python train.py --n_head=4 --tie_embeddings=false --extras=["capped logits"] --warmup_steps=227 --seq_len=256 --dataset="wikipedia_en"
MLP neurons of a small language model. Each row is named by its layer, matrix (down: output weights) and neuron, and shows model dimensions 128-255. Each number is 500 + 40 x the weight over its row's rms, rounded and kept within 0 to 999. Numbers have three digits each.
A block is one neuron, or neurons of one layer that tend to fire together. Before each block is what it responds to, as a language model described it from the Wikipedia text at the highest values.

Responds to: Coordinators linking paired items. Conjunctions and range words (and, or, to, until) right after a first item, especially years or quoted names: between 1977 and, 1990 to, "Tajaj Jama" or.
L2.down66:507476491562449490506562525537466491449525532511471523472486485554469473500504496486510510436473493460599484373403430547455529447503493478486532442564487525522483480449508485546455492460446558483534538503469455576448540492455503475466522455531588443562511540461470416497502487558529546488472550529474512502496487493581468446546508495480574520491571434508609470513458465483495495495501
L2.down119:541508466506481528468439501554462493487457491499428511434480584480600495440543421521478511477522451494496481615528560518547499456472486527532546521503483520506514558581522562569553489459566520486527539452509432557481529491493489445504500546505502458533490477515389514509452517590436486476536517484560487480514509442510538510460528486493538550503564441468447554418470502490513461531499
L2.down248:467553561499544478518472474476475500476530461554516480522486497482401451498547484531545462476540523505483514511512482502480494516483537544522512510433540468483516500536500558484502465491548489475546478536465487437544472536496488505432475581473451496488503479523489511444451536487488503590472542482455421459484482519477573501408534572466488524559525466518501531499496469498526461557531
L2.down282:537548581448428520479536475498503410380583492497551563522557520503466474466469410452455502531501519484485508448455515457499479513482480529568539476507471579512485504445445468532493519485475595517575463532508508514533485467433494472420478492511469472506461495466526559500518507466454529512494490550485453545498473512542547494578505496517499542528456434515500577519474472556474474539559
L2.down373:509537528508491504524502513475427439546507534443507446483503499502470472477552537500484551534547502565519552533496542546525487446538515479586570605582442407507401486462501496516521508510492452527457473530470505487586520485621510531460435485482558471455465539520496488519582432505511527465495417479502468470503502508486455510571551510464527566556522619474426476501522449459474529489523
L2.down400:487517491499495519525498461581525481500499455424495507545409574503483528554419472535447503506517481465473524489442477525483557456462467434528520437488519524528484469512445523504484469515441578549474432524505513512482505451502518541480510545545473446488516505504504419465539507514627566509508549459481495460489563502466518462539532442554575520457480510474546525549475515577490555507531
L2.down408:494520481513511460473500492528464510528454525530562472470488534535527459490540510585436494545490475529543442510479426509580504477511510511476438428458502531541564566520497489519560479557499522550494533458454441492473505491523518565493497437479531522423550499578466473483515563538513433478524535499593580535470514562530512503471524528469511518461511476465529482567450492488544487557444
L2.down523:524438516558436475486484471524487439511512524440485518454566548518561540493506508529463527527434519471508467431387454509511542496569496461506477469453505557506477431497525451436513442502472632434435517540534501468556483599574538468419498501509546424487493517557518521536533488539480471520497520515479546513466513517526494500510457521515600538513518486486522564533483502507518507537480
L2.down718:511457521573457502473497469531493518558523558457559429496521519521500487484517565550498531513480536521495545423498414487510515427490488481551469414441404564542479492491558475536534495462469551585504530471463493530509482485490471510488532513528553490516514477497479390528524510498547476502502514506482519503496500521525523477540528515520559585495523464490512547556391468509530561520544
L2.down766:527502486497362491454508527508521478463470532445570453491449545528579491497442539521446472518501610456504475497500505459470526524500491470506530548455547561514517482466540498449473475485462558456511466483525530542522498478514519496493535541527554459492583633525475458495528514560457492539487470538519540604460544499532573458508525442518575510404481450460506454449488446468501509500488
L2.down807:523500511445491447443459486449422446478452429458489470507543504461512567531576478509483474521477539529485494499522523528497487531515523506484491523482450467509485439518548467502507484584460502541464581521486455486548575412496480431534479517529509433556518376535437487488562504404527468509540463440524452459502454387440539545451511537497514486481442471473511567535568463488499565546427
L2.down839:573450473456505488451530426391495547519454477520582479488490516516474559476491503524509526413523467540440451476540538550516454470459481506522500526524443575461568527539478535540409517567556517513503459485509500490467504457563519504513464546546493520466486547530443535510482554443433494514520507479509535472499463461519520514509483467568482410491484474483470573478462441515467484515467
L2.down902:517542550472521475509508439531471503541518463518516510414555479470521491495463512426475472454497463517405503578554506434461471541443549524508454525435516540536506565519474541491549523485520527595560596506512504529467504488555550444453465529552444490484614535451533536549556535479510567518502470427452547494555512463529439472525503455523562489412484474475478474531526531539522513494492
L2.down930:487537539487443493475587509480489456487516552479479585509502498538451437508400591461508483481487478465521489443450504547477508466534450465514477538520570526519488522507461512547526492493487499494471499476474537543452481440476489466422499470523533493520532562473497485467499477493570517455460537551451502530496483525530434469538542403496549419417471429483563469543460481502443463453581
L2.down970:469540544503411441496498505487428514511498458470455491484522484475496510462480430495494506561537532536497525507543536413554413527608487491488515619545482536479539399536480519458599500533482507446462511495515491540494442459523480509414444501528534483470603547491515505445463485567420425525427554497525470496522499490502586450493516514466500459489435543496509491573506497505437450464536
L2.down1003:525442500548528456462506464459459520497494504537539475508497435472470506481445436438514422468495540555535513423532521445449498483439511524547486448551536545538446483537556582543537501488476465524547431481535488537502355445533489456489439515494465575527506562496501494479513472490516439504480484515443495463456527551537564520521522523490492573520515520462525511440476406480431479473511

Responds to: Parenthesis after names. Opening parenthesis right after a person's or entity's name in lists and tables, giving dates, roles or notes, e.g. "Elias Root (1806", "(captain)".
L5.down232:459478524455530568512486490507415557457546517546521477490498534465543515549487484513484466446445494472460512491570485491547512600508529509488464488548522500507490472541413453485494500551481429529427484497512508527498545465505527530464517484318491458515547457542515527441477530495448492561477475538486526522549507407458536470453556493516482511547522429525528501497437522481504468504494

Responds to: Markdown table separator dashes. Hyphens in the |---| separator row under Markdown table headers (election results, sports schedules), plus some first word pieces like all(iance), ab(c), sh(ield).
L5.down72:492518450536483500497562517441570477498570506494516426549454435459525516539473487566445497470527529545449526509488526496575515470505486467489516600498481491426438458528555488452490443479530493554488515458489525493503481590502479523423500467492560522494470552533477547577381454510488516553551475476478437556506504530558536480458421543486480499511488500462487480522467521521468520490609

Responds to: Coordinating conjunctions joining phrases. Mostly and or or right after a complete noun phrase or name, joining parallel items (canoeing or kayaking, Moorgate Street and Lothbury); occasionally as, called, later.
L5.down182:461539482467449468543474500474402418542486501532416468499508547557479507538518528505480445494526547516570506501497470525510452463547478502512442407498532472467499480534487492532531491512530626531541495518460506525508450474455513479493473449537559479424541521493506445544469473511514442482490541457426517535497518475599487521555523558426515494458534471503481550475487518478503523477452

Responds to: Quantifier and ordinal words. Quantifiers, ordinals and superlatives that come before a noun or "of", such as every, one, first, any, most, and -est/-th endings.
L5.down826:433542561435561497479512498462469519564513400541510491467488445549508541448516530508446551517492512507458471488515411504484423477517474505501411464511497510514467488569498505497506468486451497563482531444527494390459524507515492509554520550515481485444523446524508485490539484540566449560480560478514509495516446564536431526567489490482542500488541500462471536516564487448569522451473

Responds to: Determiner-following modifiers. Adjectives and quantifiers right after "the", "a" or "was" that limit a noun phrase, such as only, same, first, new, following, and "Notable" in headings.
L2.down29:487489475507479482502490495473518446421445492532555482495483476471491502443495486464419553520564450520514492483505445469491484434468516475554585542606467540470541481490497552490485512419453593523497447470527488510491542473483498487485541548562517496509529533483459409447535560524484527466456480572511453534475518466447508475567504505424564388476464549489424485402543456469483455508478
L2.down159:410518509531483497485438533500476506466485564566481501539475543518535442504575453477483475455473520487552523462480383474487524455505570517482564585477504572467512476499504443560462453422474610482485526527528525492520515559503497494481525546480489509544501511587541519427500522561449470488446491457575486465487540434438530451486499433511461516497460495603537528503560454460506514518539
L2.down186:552418415464499518569463487438520455435491550454484457561537476493523511548401414519519485532484453533467588464465537472465496496484471524510474437572490494495460475503508503495535501456502415507528536489464535462445479497491522504477434529505549518546523490482509492498541598425466522498455505461478411463495508502379472465500454487573517512485506432543521459383507539522462440513524
L2.down224:447529480497523514536541492493549537520489539442484503509581479541537523466545427506570483516476470555503518548471460485464488560518502491515496491598484470584459447437535544526509487475457511516500541571514483548524467468509458464497559509536504485493453491493501470484573489455521416425460500419492555500461441477591451532455534477535481499476469517436487427496486482468534511495443
L2.down235:445458492461570501516500527399553515570494578511492562507477443529463494503459501497497530494500483532506534486481405496509481561559488488479540565465478369493480519490522563543516438578500479519489511549506493495417564499530445492544465491474536445517575575449513508527525566514516543463527527475501529498460477426515567496497550496470510420516550549527466456506447432500573487511486
L2.down319:505520426477502501579441496499463497471506469491556512518495440483548547521514495484463506475509485519499501477472337511431538443513572476531497486463514609436464496508528506460477419449504619515457512538476524526508517570508499406442506529458527531528495543492472489471487522522507471365487465504487527455527545466445446487515523440540445495483489467515474489528506498492436510550500
L2.down333:449484533446448450494547553471545509500491525541501559465489479544512470575503476485566469480503615461468499522487433466473455457492530499467499431493554507543578497467491501526518544483529543552517557563534504480577491526488521424500534472586520467447480572420438504493540507492590502490427532503431494519412498518543463483600566514510535445488457465502542497558500521557504511554527
L2.down359:517489545513553455519492492411502531509538483514515530497472532516466489477451533497516476469499535520522446474539335491494402508486512507427557500566503567479506543473478488457484542438424476523496490532501535571532460469492499572480489472560498589455485560426511475520485556496503491505501509512498543504538430495518481484528534531480486465513488503505499469571458488495557542509399
L2.down494:550468577467482466528578438540535505516470421563416545541518527514463474494504468475477492509545528485531520506483472583462527493558456450565556471480545537524521485479509448502527587474489448438552458512553511543430541454574557499414487532520501492482466520485457482494504480494486428437513573441490530499486483554503536545492546455495528497545419480492531519558469468514507528556527
L2.down580:508469501482505577483498473510508526455493472500507486616458507511463524486404506473503486447508561495464480536490561578491472514488407448531583575496446491482492433501509504520462428567488549465477544411546482524519485441508573560526498590500495483491501499479521525396483511573524447469488464494459481447467549525434587528523539585483493488509486508439507561501412519468503487502544
L2.down595:487547474486431561447487523504471511469494523517514455489485527478501488536465443506465543514556439497554555521524439552456552500553412474510505490496546480491504504409525555486488567488485476448474467416516477501557436584533412541455594516499525428516588519471411497505520428492403531606515465450491440567536514573559481569444489522452536488446510504457494471500554515480426478486571
L2.down744:449465453558455552553509522500428500536458538501488476586497496473543490490414457515446518423501519500510511408503499458461508453508539539446516529504511532521515531552559475554488488484590535534485392447504521508503516531492500572463545527515512544551498471522503531521493459466490509490546520564471466501516576533432473444463460459532453495498496419566534491587490426483476435578537
L2.down805:518551471552505399495514529498534540489495513480539485545488470440503475442478582527523511439520531489505509493517507427446488501571528458518479538481571512443511448496469501514474486482485424547503491488480511442489506472516527463518499466512561544505539539449521500531529469540483441526496490515482560492477419423515463473502555545528490494438502486550485465540476450454529545427481
L2.down824:459550515536489465445507444465554435479489459518443483477556474504486563475511514589529569524419480472450441512465472501546537520558512468453469399534479472540520512498522492440532557509484465499482498476572528455487441504594585478532505478489482488498441474520548424467512529572475459443512438500540493527479463506583516488528442511450529569549453482495551494443492505468549549500517
L2.down828:434456524448506451497425480542512514545517554546577489513456516494433475528490558521487473485443476527540467515491352470490437493517550446465523563575535489469486477506535507473491469502465586412493502594461566547478476483462527474486489442460543495411478569448583488502471501512539532525433547548515577505469499472508476434498528494465527507454470477475511442581515463519475508520481
L2.down836:499509531477433439455509527500447445454502545526536507537498505521524555538599491527494538447551481464552531570567458473440467461473499469566477532428600634470475461512515547533501481528471463493498538442537538598507465460486448468469493535452498547495476520538513521462529523481545531472496445508474510466514496452539417544498560439511461507489464584496501547467441547508537487569410

Responds to: Boundary after dates. Comma, and, to or or right after a year, date or number phrase, e.g. in 1956, / 1970s and / 1100 to.
L3.down220:484482551475417450488525544460488506524482504477495468458473421499554509452520460442538481560489455547452437539487495412466440524477539496471539550480433525547479498560462448494558513547552492584441424473530480491474431510648500477477490523503526570481624512482498495476519494551474505458516531502539511467536414525478590497493531579454456434452533552507479477504394476501504488541541
L3.down268:523497562468450405508529471461473461540475471572533481510536486461516501506457499425520443519528477428422473513622460516503463550489531463401448571472520511487489537495461495531497526518474556476502468468571441502545557457452486521458509480571508502472610493533545479458433523555569558481417461472549555577582487462487447505515588481459552454451521447533515481467491522506474417516494
L3.down281:494487530522480506564465441541493532536439473409425462506498547528603545456515428489498557524560536526484533434463564545497486500509407484490479423444491457455543476513480486569460499434504627517501446509441545542519517487591473503500532541518496500491518509521473519507491492415499488515549485467536483479484458526458539564497462490527488455480545459502483553522433499477452490545564
L3.down585:471485513485459466445438514466514468559513501495473488467497490512488529468483467492565468498510511490497478524524541487469503515560566463412511558488465562451475419481491526515580494533475454415450482464502510503476459466510492436506534482553561506454606430524565588489500520515563539460412470459561461498572429465472491451410580530484480486416526494435501490493495596502509500533502

Responds to: Table separator dashes. Hyphens inside markdown table header separator rows like |---|, mostly in election or sports tables; weakly, word-initial prefixes like re, pre, dis.
L3.down270:511558451515438557431526434495484553519518494492543491551468433444510540469490530494455550447495475455553505441557508485483515513514479485503537503460540615492520473454544551513531518518505585476500434471470526497553503538516499494409484492458489449467536529497446485538457463466617466512463424564478576537455514477545535490447491470481499509506527561526495557466496492512495463450528
L3.down534:516545439571557519481493500404563504540553516497476484529497610515492507499476476578545504507546499517538478513507498473563469495470450444514509539454532529519538513492456488515469502463445516537459526529520511516475531516539569475452484513522532471495552495562487541519514422523480482516516458490489504454510487499455539509434466430504457507524388470424521491393454516499646493503443
L3.down566:535512499447497473506445575431563534417493517465433539550501507466507514472447483508571483497478468587492543512493538494446507475497476481461439509530461465445540458528463570474490520558514422455559531549540474502439496483526543489509511535515431479471471496497518437437497488454410542491518534481503530550471500520472512473415510451494460446524459511433498469469572507460538516459532
L3.down632:511503443482516521494491526462494450509548491500578439453492432554511585531509504564456493438525474455467462572520511562501456526492523446551499476518491584576459471487453556474496560454475487484493501479512560491532549487414541537484516532410523539515542524484539480509516420463506452578493493470510530492458510508486480482448465420505472504450477608438444507405539520492569525463429

Responds to: Ordinal and superlative determiners. Words right after "the" that pick out one item in a series or comparison, such as first, second, same, latter, final, and the -est of longest.
L3.down171:451515537515468463581542499629543449502502493508544489494627484515511532525543558568427522519516498415534434524545505553444436448534507470525482455591568495547494435508499424553493477470458556472532503517531451505487510494564508526505520545510513559486506403522518493550505447510449420482479509514512567502540537508543485524529554488450502507509459436467528476507529497510424483533537
L3.down562:570512462512454500551563549484519452509448488530489499532567469487517509504462440518455444518532520459512540526497488520515489473492480526520497507469552510437455466551502461542484462497475460608463484486526538457533525513536529464464558562501529474484449510448493469454465508515488464510478501403489397490505551502500500478446548386494436473463459426500524545554529541474485482489481
L3.down823:487416631491481483536461455549440501526433513424523497409482572448489481472486577562537529420487480488470504511587475467526490460545465501530494416477547562427573551461496592527444511444512610543496544474551496508481464481517540465463505548466515512571535501446500480534488503478481472476505486498503463487497471604495558420491497483483537512592529502510465486475423477485498496528487
L3.down965:445485532482558454527533532491516554516516520520560385488490513418452435536504471522519471455526428462547540509475391539494463512491469460529403522511565580506470490546492504524475509550546516496512482490410492481519522582492492454503518455510558513506499497464541510527534568506457475519462569505554540509468502447500525586557525481525500472463533458479515448503530525500530535498461

Responds to: Boundary after proper names. Punctuation or prepositions right after a multiword proper name (institution, party, person, place), such as "(" before acronyms or dates, "," and "at"/"from".
L2.down28:500510529569604548529437464466560562560453498481525482451565507512447479481505447564510489584496560468462544380504446448540475520553507552505514521530496473466487455528525568529543457517496588422549498497519581547501427562527512415463517479512477503463516509489561445469502462532488523541503553543469444503534463551576490510447438528528491503472480495488503479541559550487496453488558
L2.down118:451459569497514494476522534464460486532531421501454548501541524454515461589410454466467436489531529532598425529591484545448484481469509433544492505506549548531457469513479479458501570557569520587461482567492456442502483496444431542535482563554456502545531494567537533488486506483547535530436538528558506485515489485495425552461503521478458505468496558489519514533509429599519464483512
L2.down175:497496494475508505467468472497559576522483544467593487476544543542480548529461491540507516577498458483564486424565550571522490532495551513547570543446465433454527493468466485500491492498514500469500503485540531502566481470502491455489503507483507488427589533512558478538528487509475438516401488553437508531537502565540528546501438539538453498437516545482496473547456521466493463516586
L2.down202:439521580578563482434519460538517489518456469471548560531523565497447407517507520516437480478500467454515468471500467529505443480529442539576468506471488487416511463492506532528556507481531482514426527434449459449566551490552503486487474452484513556515485458429512488560490529464634474501539528497489477521510527446455461533526485520400483430449506549527534502537561493474501539480452
L2.down208:496497530506579561528546528467536466529548553493543475512511459538469504586489574512435532455586485501497484551544464541482494501489384473534501507468520593556455458453491513477532479554477487560468502479580467481485575438495513484478510507447607475525546495475464560457498480462469536521483496531426526460545502531449579467469572489524496446477539481509541499484516446461533505455482
L2.down332:565509428501493553522550480528558393480485555491569445476548464512545569536507495498595537526447481476460451419515555569465511575461454490504461441474499546545518499609481478507466486519493489555509458447473450492451501531544553479478557520472512502506510487459488506495498477445442444472522459466482565489488553529488546503505469530491547461462487470486518553513473515413467526440422
L2.down467:561528521532573550499526499452519504492543551550520431536537506460458471498483493529461533445535483481492493494544476561469512665484495461558492492472548513508468468535489409504507486516513439537494510527575478515482544444499529481488535525328541484501535474530503603483483450514479501510430493526460526491546520524489583508468496481505511491444480448541558457519490524545518504468533
L2.down691:506542476460487543503547491405515505499545528508515422501475489500494513490441461567483526540529460485492434458533497454518496501489545476512556541532468503525419449522506549478510423495505487603447498440442496491533459514480563554429528451478519510511528555519465472526544533465416489457463405512480495472551497462505531508549530476527449483421495452466490430483510489503492561430484
L2.down753:443541496532429481499504463558543500466466498562486522526537510473495442493447528491449500496536483492501496457505466571510543523516511487502529547562542485494500462431501498499438533468514545533410461554526463523527581466510482490423566524461551511474525513499486501496557502484512433552507491506493467574523458570449486432576513457484493513438474458496493435568517451506508570452547
L2.down825:488493584525513474510473476469540489476482448537626553514473512482580475473504537485505435498485451517500439523454538538531549449479472533547498488421466489438545547426509502460516512479528550575488492433504497471438414441586467497508456516518458429460525510454516523531465518455548500467521467482467487495485534423559478545496526513497433449496543602550452481519593485521558440499496
L2.down855:497513473513512507515458433505489523450511492460509534486498532493507468459384458497502515495535476492600528490509491526486526552415557489504556481484559556455493509519557422504434546480487612469513508485495473490573571537556480486528530513485543580507490511525520543493487548506509507472423482516451446567531484522479514452553533421433516565506469460586516474480502561464520488474532
L2.down857:521504511543473484523444437456464459509529591506525580492486478504532558495422501537498483516512472472474420454547501526481451548533529514453529567471514549456467526407432564550511428576484469548558467491487553524480554579579488477505450467537496513445493470526516499428539568533447487482507548479440425538522474537503506538505506462551570523510567538503498580434561548487510485510539
L2.down969:448478523480492496521522478533558471515454493542435489515549539508524505467491478510508538489505565455482514514513397474545475487497481445490488445460473566553485473471517430492563505542542685477518506523518543468505494536473552483493480462468515554499492449504473526597542430533584468486542497546500540501513476529532480494449518498476518521534490413544571505563493477524511538536479
L2.down986:491469599566507504473441480496459502493479495559492518518509549462495467595459492523437476509497506535475519509491448519524464465488486489494508493504543517584464536491519525455504520429472509500445527514473451464524485486420519569496493514494492470505454456548482433521466439416489536522432538554509500506421475469549492569485476564535585541569568564493447500546507502519539512507467
L2.down997:452435515527499484520517464548533451528500500533478565471532568468490455497478523493504495416452489486582448555504479546583531547467507453494494485437583545487494542391508426553504540544576600440448532512469575447491506481505550492496498471613486514520437395503478544517524538480547490495436543498486504506530501531506472510535502473512545518501534420472529435493513529531497521486507
L2.down1013:538501519507526548486502443509440461434538482463503466572514558563451531516523481468535468436501450539531506487515529510496500515470495444488472497529523473506510506495518529473445524496513630520431490449559457535491498432522455448445544512507499440515470492487439519517461570408518466469571525448441534520485586483456552397476494479538483444498472517447420476441459437521457527516432

Responds to: Mid-word joining punctuation. Mostly hyphens, plus = and | signs, inside compounds, year ranges, and wiki markup (three-year-old, 2021-2025, ==History==, |---|), and sometimes mid-word pieces like subgraph.
L2.down135:458539459511613525515535479530560495492490439545483469459517519466498495506545570512495522494506496413430520471514494455531481514457528523508510464510463596458489549518516493584465470503537525521502515445535468459485479500404560462576450538420473534462567549479457492451606509453504531535483544478532500493568583480507495494579516533438490479437478560551508499542494532497550552477446
L2.down145:541563541533547472476511486436444589537467473496469489533562487561443483546461546402516428507449456454494485463492498519472497527509462551500510562436466507475465401505538553512488483451511446536478522473392468485507550466521418547454422509433469512498510450499537459545409564546458489488507503465475553460555459462531563479509492543533498518539565506535511539456496543502454561437515
L2.down170:532513456493541509513512511440534504488548507504556467485475488515517501492467487469470506465494495516517470551542486599450550486491471443478514554510470518521481462413467539523489496516479429566523537525495524485465528545555551527471500469484567486498572504466521461556465438550490499557492567469463514560488480564524443478463481465467614498462515519426462481418465449514572537421480
L2.down180:442500488503444518510552491497489497458467576497439452445472497546572490456531516446486492536540439418503435517538478459518487489462504510516513563475563488466522481518508599512458471539461477513477464439544464536545483505486500507432397531412495583489498461510557554446469498512462477420454483477525484507490581549532590482467587498466492547475522539547516504467410471539549471513492
L2.down222:580559496462501498486448486518500572536449448514436596458475453488456531534483504470502544523518544520429484469552505566456438516506491489491526453496511513475430456518517532435467562512431563467507468490540501561505462547477524482438456452474553459489493505524506540490501483511465508442504490453514519473557539538464443492469543449462547562416570448485553527430522497507511538473468
L2.down272:530479506459561500573478529492488466538486479473413483491455527497462519557492529514457537549526552454487515484549496520462449560527463429526516515519520458487454525643498478594458451470481525484468492527541466472508538507609481486434480486471572545502485494512483430587575514502513563490495512496542430552531498492531462531468517506457564504486509499454516527618465487521530490515505
L2.down329:510456410497505496506517480400554503510540504501417463507429492511553523516515516480565502444481467463492520466575527509462491582471514527459491568478547561480468506621517492447470511522474576470488539469539465547450507470481519496449455450459501476506511540518491521449480578516495517460442439490517513533511504468470496457564539408492498451503506561523447520465468473498474498472465
L2.down366:517480439536548489506472505459561561569450549532461537532551490561438461509501483440468502527455460479453500448536546434554497522519495423451497517435452509456512506511553583503517448539448417507586430494508494481542463527519545514462528461434368561510484433508518575508481512482471487518569462568571477485492451556548522533493528524512496541589469501457433516446387463491512494492472
L2.down371:480487562476482504482536528444480447433576457461510536528504442500426475486466520562533533487572483480431496530534491504534479558444458468498422567561528450537513511526513482467534554498529476509445582470498472466557530517445539537480462501424493524484527494481506483497470484481515500558496437470504453524466507418468559455525518479484483490512449490549524525460504442428573428521447
L2.down390:444554554477452596523483508486434447596504488489495464500447489527571475443460520485512532503535515491492509462545546539514480498488538535534549550485537475505474490495451531504442474479437445457519478519511526535468467486468494461491464506417482476462560477529546535494432514507492510437440495482522458465487498589497501554492461527534540531500580480491476590521475582462483453480447
L2.down428:569447512483547521509429454527518455553439507547559464540481478559498521411530485453521572543479478528463535490495468457496507463537503507545515523429462445504512466547521555482501431488549446498516452504574436457559416496502615470544539546568437519449455538458487451517477530522509477492518520514527499481441479465524448448506493521474452512476533479587448542495492466538481509506444
L2.down431:457504516470449513488438518529467504436509492537534493582520550430499547490395544523534506546472538522497511501488508463540502491502513506488462494492459543408478512527467478489451470452434457606505466547516494481539448476472506462439497493448519426446502529527505510551404457471426479463468517521465549503489494518499461477510447448426469488504494516533519482438557445447471474481513
L2.down472:520468518507541475537533458483470524470502489444489529559467470485526511598462491525556499574524480522457516514465539485537448453414513523496522465565472477458432468496511481501514462525488448521516469419514490562444454526568499554481449528492514518510527520555464525441549540578604516486563511487538515483485484561518498538472519453546479519492506515464519523445618491515453522505442
L2.down481:525488528503477480500486517580511462580401466510542468572400481535555431546460573501484516474501493563499562524518464482464534457585498487483503471420496548468438535542517592495456495456531461481507479500463520450552491498488531518515495528498480547530512535511429498581477532523525429544470492486481445493570460450573419510547494510552517493459462415522535448529556518546491523539504
L2.down534:529517421499439496516496513506479526447474483545525492507540500518410500548501535537456511496558521491494459523472474521553441492532454488496488422537508520529461524552511565436466503533450547497531473521514471521504475506395510479465483464344429491504444473499427473449551510494505515481498504550503498477517516494556548516528454556526517582523593554574522474516514520520465499496512
L2.down1001:433456479458458525510456498451477481513509507431454523473512485499590490514525518529536516446446504500511546435499520487468473590452440535521519483492550503461529505641596495500453456509489497504467506493469428462515584536429497479457402469389457484467489487432523511447492501553481510519502542512487522412479481581501572516517546486506499467549496552549509474486528505521502536548489

Responds to: Post-name parenthesis/comma. Opening parenthesis or comma right after a person's or title's name, as in bio leads "Name (born 1948)", appositives "Magini, a", list entries.
L3.down73:479434519449482518465512498463533400493520468492525495571489520537418453530466488470520469469467466515493559544589557461456478570485485451531470609492519516541501484540512506484537534542446488497576525539510536507462504522447573461511476484489515519524499483570452531501493467565510501412501489517531446475555476499529540526522464459553536485574400519543516534478492462484475533463475
L3.down339:507473416466485463414476514529451521401540472524472466524514534446484456504477543476509453514485534476541496445513497514528540492491497548539508468361504489575474498520494512514545528567546498448458539504506501545468493530496450488484554502455517477546541519541536513484440507523376527494449498474475476538467428546433516519520524486461515572514494524492526533484451489509437505537520
L3.down539:497535471488489437537515427459482448533522475521475485537557502434528462547510471491476512467496484543446530538573522475469516552543456491521453570470523538518507468546464478459465550501490496491478564517518531483501572491485540432550519546478539473528516484553436520482482497527554471497456511505567520450522512446520551495519539549456514506526494435479492490429475462378486536517439
L3.down639:488518526449533444544501483514514475578461482562431469555496507526471448491522528428436530471496542519404452553641481474483443551511535474541418536479542516514495487498497426499481540528545512542506551582475489521488511467528483514453491552511485483492517512549435483478445457497439501497490553553504492413498456475518448495494476552458529554511516520488510489439542488514501542487497